{"head_dim": 64, "schedule": "wsd", "decay_shape": "linear", "steps": 13773}
MLP neurons of a small language model. Each row is named by its layer, matrix (up: input weights; down: output weights) and neuron, and shows model dimensions 0-255. Each number is 500 + 25 x the weight over its row's rms, rounded and kept within 0 to 999. Numbers have three digits each.
After each neuron's rows, "fires on" lists the tokens most often at its 100 highest values on Wikipedia text that the model never trained on.

L9.up646:491480512480468480506500545500541506535499488461544498532471499488492470475510494529517462509491492478459469497466488547470531521504538492495550495498544535521487525514513521532498519467510501505468497483518484510497493507514519531510444508448503463492437471528492455499517519534488482493468512431488513475469525485483482550519515481494547509542505499510447540496501523488508528526472501519515560496528498476481491498481526513476466509499444497473438485481470528501551544526490515498469477534505541516511484474511500483506483517445503466513448481499487477461545503491520502517502485487502478506531513521536521524520488506465512524518512522494476521483518493497479507491498532501429508501492523479485487509496529471491506570511506505464494495502534468541489494535504521
L9.down646:488469491455523467447523488530469494548503502492493524488509447498483493511503510456485532516510504463494484545511478520523491499503497495519484508482493484523485523494472528492472480533493461524502486515528509513552528562509487473536456509488533506513501515512507488536490543520491514510465485465487526518458476520516462507510531529463469500521487479503478487499518537502500513462485496461531499495526537510476487522535517500494462492512504492508521511533509547462543536491472462536449506497514527461481446520509463516518514494552478525492514495520466482503504509516475466478466495444477522537473529527503498500529426509495515478475464475461497453515516478506516489503472528565435517505474531491484520499486470503503531500489500547480489507471538524537521523504521513
fires on: " ", ",", "1", "0", "e"

L9.up834:507455506498507514533518505512498449505507474505465521510474458451528479530491491520493482495481516526538441462529469533500496517550476473478538482507512505491492523510528507507487471530534484497464437467523457490516483519510516504492502509484474508539506527524471505499512529522482481497480475458460504474457465470524501474518531513455563519506524493533482527506583513453524527508470475504512534534460501499522479495503537531484495497561493485517521490524516523478504539445488514512486498500514501521502484504544481474514498504496504513484523492468502514492504475532473475526512552466523493522513486490489506517538525487455472480487482529509495499471494495483520561490495495489471492451501451477549540525530538488473513506456471494495515480515518478502482512545471480
L9.down834:541537531492486505496533495505516492514467554521482524519502452482531526523489508468493540467495531514472495492480468486489526500437503478464494489504494471542516499523495504468531507534492472532474508529528479548498504503552506512484529478502529545543521476504498499488500500516521476510469508478456468496456481479462497540500482506521431476547497523497458525542541477465492464433501475520546502528494550491501477499467476518534518500462470484481540505488472557480492505523473502476555542493478511473447481526491532498507511508494510500507496495534527521544473494457507502469497496488538484478512514460488455506541467540494493488519512521511487464505469510497517501490476493523443498501504517481512495522499495503533471488497496484506471490459505522500512518470537526
fires on: ",", " ", "8", "7"

L4.up668:501520530484437508488471502481535475482511487505511521490481484496485458495461451481556484564465524421532480518527474469499496490508483520520535489491528492465529476475479512540481497511527499495524548520551498501521496511525515525528517499488471498466464484462502522476486511500513481518499508472500484504549492507491510496497494531491538496468519464521501542493507526509510480505519498436502463507512512501449479503505532490500503464518497457498491447477489511517473499486539506516469494507513505515527508522527475482497495471522492546516591473453493492520569549524509481515521501554517462536520465518496511472487485520489455501518492435462484510475500496484553528521470480513483480509508511528467509510543473499501524506497520509495520511485518534487505501492494474
L4.down668:528498520507532493549526506479494538516500528486479466502540514472512499507538498464494521436493483533468508492508487491507484530482475509504498509495515505515498510519522469462484428451511486523488497511466497523493506531496508493477492462512528479533524463504538515519530476519513494494547471537519537476477506505481510502475539470469491472550515508482473518527492460516450485512495514513474554471450513498564519502483500494472486554463490509499553531495491495526499467540503484479508490506536458488496513476463521516502518545495508507476455512459551507516470435462480520491497469515527508516466531483532498521502467471498546510515504504550528497534489500496470477472504485492495510498499506497511514492422503512502479477502504542513538503492452473499457532469503527
fires on: ".", " (", " |", " chart", "ach"

L6.up238:457525464497474498491533507440493545473463519545476533491530500502468534513521512531461517487508484537514479474506497505491530526532524480475520490518503500509499523476519480458504484519537510515508493479495470487491498490473516459571507544529512512506483525494521466492520476526487490506483471478500529522515486480495508455493476516535501515504472530500497526453489551501491503548522492508494533526483462462487498549500456477546499504524474494532491526525466496476498478491572463492468432517464515503518473495454494494585543497533511489480486484534475462444529487514495505498507472563526526494500520512522507523531517525448493511494482502496494488512490507522483521523499511501500470493502471517460437498527519532490478507511452518519531503497513476503498497486519524
L6.down238:501512497485505514511495486506490441536519489499498489570501553536521515499488521466527516481506514470503502497514469534533477489522513534478495517460531525498537455555516555533496489467472520508511468492502540463511522472532504515495485498439497519514513503531444547532490544478512495482450529487479490485481492490559469522453486502488546501468510492487507505532515488505536470471477487479506508497507521499505452497496548488501530538489481531501477495496502515505513494506476541511473537472492540505494533502494513473440471490502500499513524494485487523513480480478521470523503487496501512530532486450462517485438484468488511498545519500513520478477487503446504448473482530518475516481484510491526542488457452481511505508507528441484478470483517515533509546503472489
fires on: " debut", "n", "d", "e", ":", "t"

L2.up145:494510480473516471477480473479538516498529494478519524514480525555521527524483499501491532515488554507459455551511526511445492491513503484488487481513515487433513591475494517511485469500482509497499539553481506496481522460494499531491485509527509488483501482510502518500478513496516504512513500510506519476505437485450498523519525466523493455494483506475479458477486538528494504491471454498501472491492502519500495496515537467523440527493520524510489539491526556481523485499519528537476506480471538475508486555539507486485497489504507506471525471502487479513487520565505453505470492512461533519536504502472512480504477520505532490500534510462502496455449449511526460446508478519523523498514494483470509487481521518524450517516526462514523509482505516506493473519544529
L2.down145:486514486502460528509515511510535508501487518506482458500506481482489516481496521519486566497519448498483510502465479493525557501468499489563485547502495499495501463502474500474535514513523478504483501469484502511520489479524473444519498472473509474463481523466496504501498498477483501451500473486514487525489596497526450501534483508508516512499444515518518537495498515523560515510497534515480491496487489470507495457520443568507538484520494494489500475501520462507507530450493497457511510513543485528485529431471500548501516468503536522484514550496490516496541470547505547526534465461517452508500480512509488509495496485492473522520492522515475465498509488487503539527516515502518500510472520513531458507517490468507494461530473529444467480506476512504482507495505500
fires on: " |", ";", "head", "–", "|", "sky"

L8.up12:542526511512485452495517472508591478520513502537495548526536516521474484478511528480478550540521474513499473513496498494465494447499538493463538512521535515478526544537470496519552493501502498509435542480517497477506515520502461501494523478496469535490507491510490496465527465512489489484516472496463497499507462498454539465528493526500489480475510492548480462508473499526451495501488493508521506442503503524508497497519531450498467485499501475490460504493531515516477480501515476509511487504481531537472507464505522489549497537504503471537508499514497501506527500495487450528493475494505486501538508500516506499458525544508528489441494512478521475471441537507548517507505468512509517490491491466499495485502488495506482496563468492484484480558520533472460471533480493
L8.down12:525477477492476523510514510514464510496521473472498518459464507512495508523532487480523474468507529492513547503510511534498535510508515516498498508549441541494476488455527494503458516524530511454534461471539507511487460512497564473441524487517502448482509512514456470517502537541527452460503544499508507529485529482542502519495494485481507474476494527496504524474494507495500503461516515469500519497483477522481479517459479526499536540545499489507527492485487472483483525476499508550487483512534454470516500546520524511431517492518504566498472477508554496496452483476486543489500492518474494529509475506501498480524467502516488452546484462507473534535518486484475454494476551492507516463511490518504478476482505516515509537474468533515517510493501468523510480511479504
fires on: ")", ",", " such", "),", "\""

L7.up955:463513521499474486473502491502515487545443525472520458482489502496449465517513510510499533472493520496518482451511478484526504548495494548513543468488547479512527523519504529497485531515481486496513438488523486520482482533441490478470518489496513477527498500486524513460530525470501467536525479489495553502470525453456521531502512467477523544487476486487526486494495460454508544510514516505485507459455491523538500476466560489497500469529502534515477539493523548471524531479479494510464498499482492482483488502525485488506477527482547512474494497514478536482525540451487490488547507494456488523476516494493516521500497500476494515494477531495548483457452505499495476464506490482513471493507480542504502492454488519524469539492477503462476530554503503538534498516497516
L7.down955:521542469547538521477532511514523490490501508448511509525515490528550535499485515582454481496511460510505532510452500485507457512473503532478504544523501506530533471546484500496508454495499538459481524494504443494520440490519497493480499511508500442500490515506449527498512452496512484467478556495490487507492462490498477482487473501466463504507517505524521517501528481540481503530460523458482463530492515495482499486524480508507478496474467490511542511469516512504474477557514476544532501491486493481486497533505550518505515518545502486491504550508562483536484495527491526516489483499502510518513497456455481516519513501467496497487488481490484484493510471484520500486451505456497482529467501488514527487503496490472517502525503492527538505498478466469503514506579458
fires on: "2", "1", "5", "8", "7", "3"

L7.up404:549514517534495528492485492477439501496504508520497517537437485488511514480513536476482524497448534503498501503442490452494492543515541470495534487516512497468517473500475515511500519570517451520476563487507457477450518491487534523480532470461527519483506530517528544513482501543482492493522445495507506471500516504488487503521485480469474506489527470501515505467501488482515547497464497522523542519468487486479526494477498467514512515484536512516503451478450521510491497483508521509501512502576470502496504509456444514465455523468482470491540509513517496523496488508513490478521480470523486498480479465513510514491464509531503507508507460515513487485480518507505540522472552540468485540502506477505486484503518556462465490509524527496468483539508496496497526496531526
L7.down404:534454486450496507492510506484497518514522454520510473456520525508483543538467490480512498479512462482476523549503528512537534448503504485527496471523436494521471511496517479520500463490517525475509446515470498509514501527568479474515545543531475492512511476509491483490512522484520479496471496461524490525467490525513508505487507495511509512499492467500490485515512522484533457509545483473507521495508532544496531464465491531466460500495499528457470495497543472488491550511479486471477505512479529479493510453544492466516492448482520556470467473478525521517506514495519496533492520483501535493501520492513486510477532505487471482528476478503503551550499522544528485531483488481496535510556466523515504505485453507542493504507511531504476509485469505496485450517475437
fires on: " and", "ly", ",", "hi", "or"

L8.up115:511506503500491495491495540530501481494520477504507539482543503510449530473508521464508539492505497510502493495503484516524494466513492491433521528526496509502496492520468451480506502480492518485481516492513506500459494519496499493540508491506512523553545464491504535493493495535493468507514507497515534501477492538478532534508482546540460504484494459485456555477546476454528497494521507473535489488505479525482501501444529508494493517416519520519477525496513499491466468505518512484523492456478487459508476458498510510498494494507485486442510521531501489475466482512479519555479480490514489508461459548528480499505568523510496468477508515488529559506441489534496524457460514477499526506528490533487502464490522501524489562532514567510511503529477510484489474496467522
L8.down115:499485525518464482527469531474546530503478529502485531495515537477501517487491538436535474535487464502546531460458489511472509492507503517453520533535502532491496525482546465522531478438503488516488493460506497483501513513520486544484481458472488488474491493477446488481519467553511471507493508515514522511460505503502468534526474490524494479514506527463473522514486492518519496474506513459534464560495487518501478528485480492464513495517522505523524508491494480486491525495500501500500489509494500512486483451483500518539543496504483513500470496568542445445490494481474514502503482515492535489487472549537524492518522523485492501482539515494530510495481494521476504516490501501475566464518454497498485470500508510502478533479493549509496491540471559474539446513454513
fires on: ",", "),"

L7.up450:518492448503517526523521500524518508483524516540481505523523504487506513504482523479529554483486520522477478490505516536514508492528528513472513512455510461493491509521498506521522473528517527525542529501466510545489494532486476497469545483499497485479502537553519476488480498484462489521505495487494467469506535481513487498529459477482480517502480504515468520456499517475482448512452516487533515480470478437485474526474465526526491521485521507557497530477483526480453553502484504471482555468468469489484486470508513543480495517553483443511533527491486499494509490488518462496580520490507505511470451503489482513523488537510506454493470485514516465477514494555532526479456525486463523518470496476497487498520521527500495545554479512518522538495465473497488497521473495
L7.down450:518506475473538518483537482510477515511518511503480487497482516528490519524495506448550497481530496540498508572524522505548505461509515503508494460498470539522479462437517511504482484514470517497512524520494505492481539506497495480455521526493531511458468474536490490517536498477517498447520501505513466491518525461506516512471503462491501526506504513502468438470510512478536522497494488492495543519475493498518499450479444518500480511491526510512531541485483446522502479526473513473487512463498530469538494529539468539507443507510522532522499526477504517464490496452527510478457517496476511523489515485493516502490490491544491548505520513523502535569491503548485508503465500527455481501506514542489539438520455450502475498480504480513483493482504468502500479506449496
fires on: " and", ",", "-", "e"

L9.up627:512524537492466476483479523530522484492490476446512537469466452533477549513466497524467485463526516513487469492479504494519512487504495466500500468501463533539492494515512546503554491486515497514510494534499466492491531481556515514517487523453493519496477488481494495496557524486488491498509505459485550479463459465499488496542498496515539529573506456508527495511464488483469518519487495511531514497495516468527469473522508537483510481488518480509488447515489513501492491483456538453471478535523546484509490475548525489537440526530497495503498502472491509552521505517492518510506519521502498515481485471532519519534487552474456506484480527479501491528495488499504497508534470534480491466460499462499507548507534501482524524516523511451457469493511528507517491506465446
L9.down627:560533529473502472490499475528500439491478534512536509469479452472495476486503521543479474495500514470536507528493478487536479509461502539480437499503505499558504512532491519509497476560501503503504541497505446524521553505520505519472488494465523492451483492480487481498506526520473483482510491451469534493457485473505499532523513496521466541508476453500544492473532522501497518481493526484455498546533530491519516478535502502455483499477461494524529502491501509531488485448465510464481515536502517493506521508541529509506483498487471490473498498490497485489529480498538525514483503525488470518510503496556515497533467537475466494483467496501485463535501467493512511513528553534477545477503507492507451537478463526471469526503500523494458505497470530506507484551491514
fires on: "2", ",", "1", "8", "3", "9"

L4.up331:540479530508477499527457508467515432514525485511520500510510534509497476508476460550497493506470528495492498473528515470511494505496460480510501473515535506467475507440529484518494470534544514476491506529548502493494532498512532507474482538469488486492531500510502534496492528508552484529498485504520524524487516491514522520492498454528508540508472542527511483448527454529509490455484468482505478486486483540515535477517529479520502465483500467475511458475517521458512514499532462508445486545498462511526523517493501526507525485519495504481514488518499532489504505498514546529522483519474529553509488510485475540478471492492504469521532482448506462481452438500530473507468530463537474493467499463531487481536496463544471513520497459486536499477493522489508514468527525
L4.down331:536469506503525494495445504501492553503480504529515450487502485483505465527451451498478516494510497474511558517459463465511495535517513490518482512528530479488511516498519521487470528473468514515477445541498458472479506479513539557524452484493509505474507485488456480490504485465508481510524506440467487514510546474499481517513494469494487480489490481531509547502508509551465467503529501522514487535459467511478485517532481484477543519534489518505472507538498536553529482474487568500547479486518515542516453524530488521504484508499488508478453486473518529514514511515497521515514490485518494538501493485513480511505463453478510509510455496503503484496491480479530551512479490483532487513524501492540487529507472479474527546496498523492462532518519483492512451509559480
fires on: " in", " m", ".", " |", "–", "th"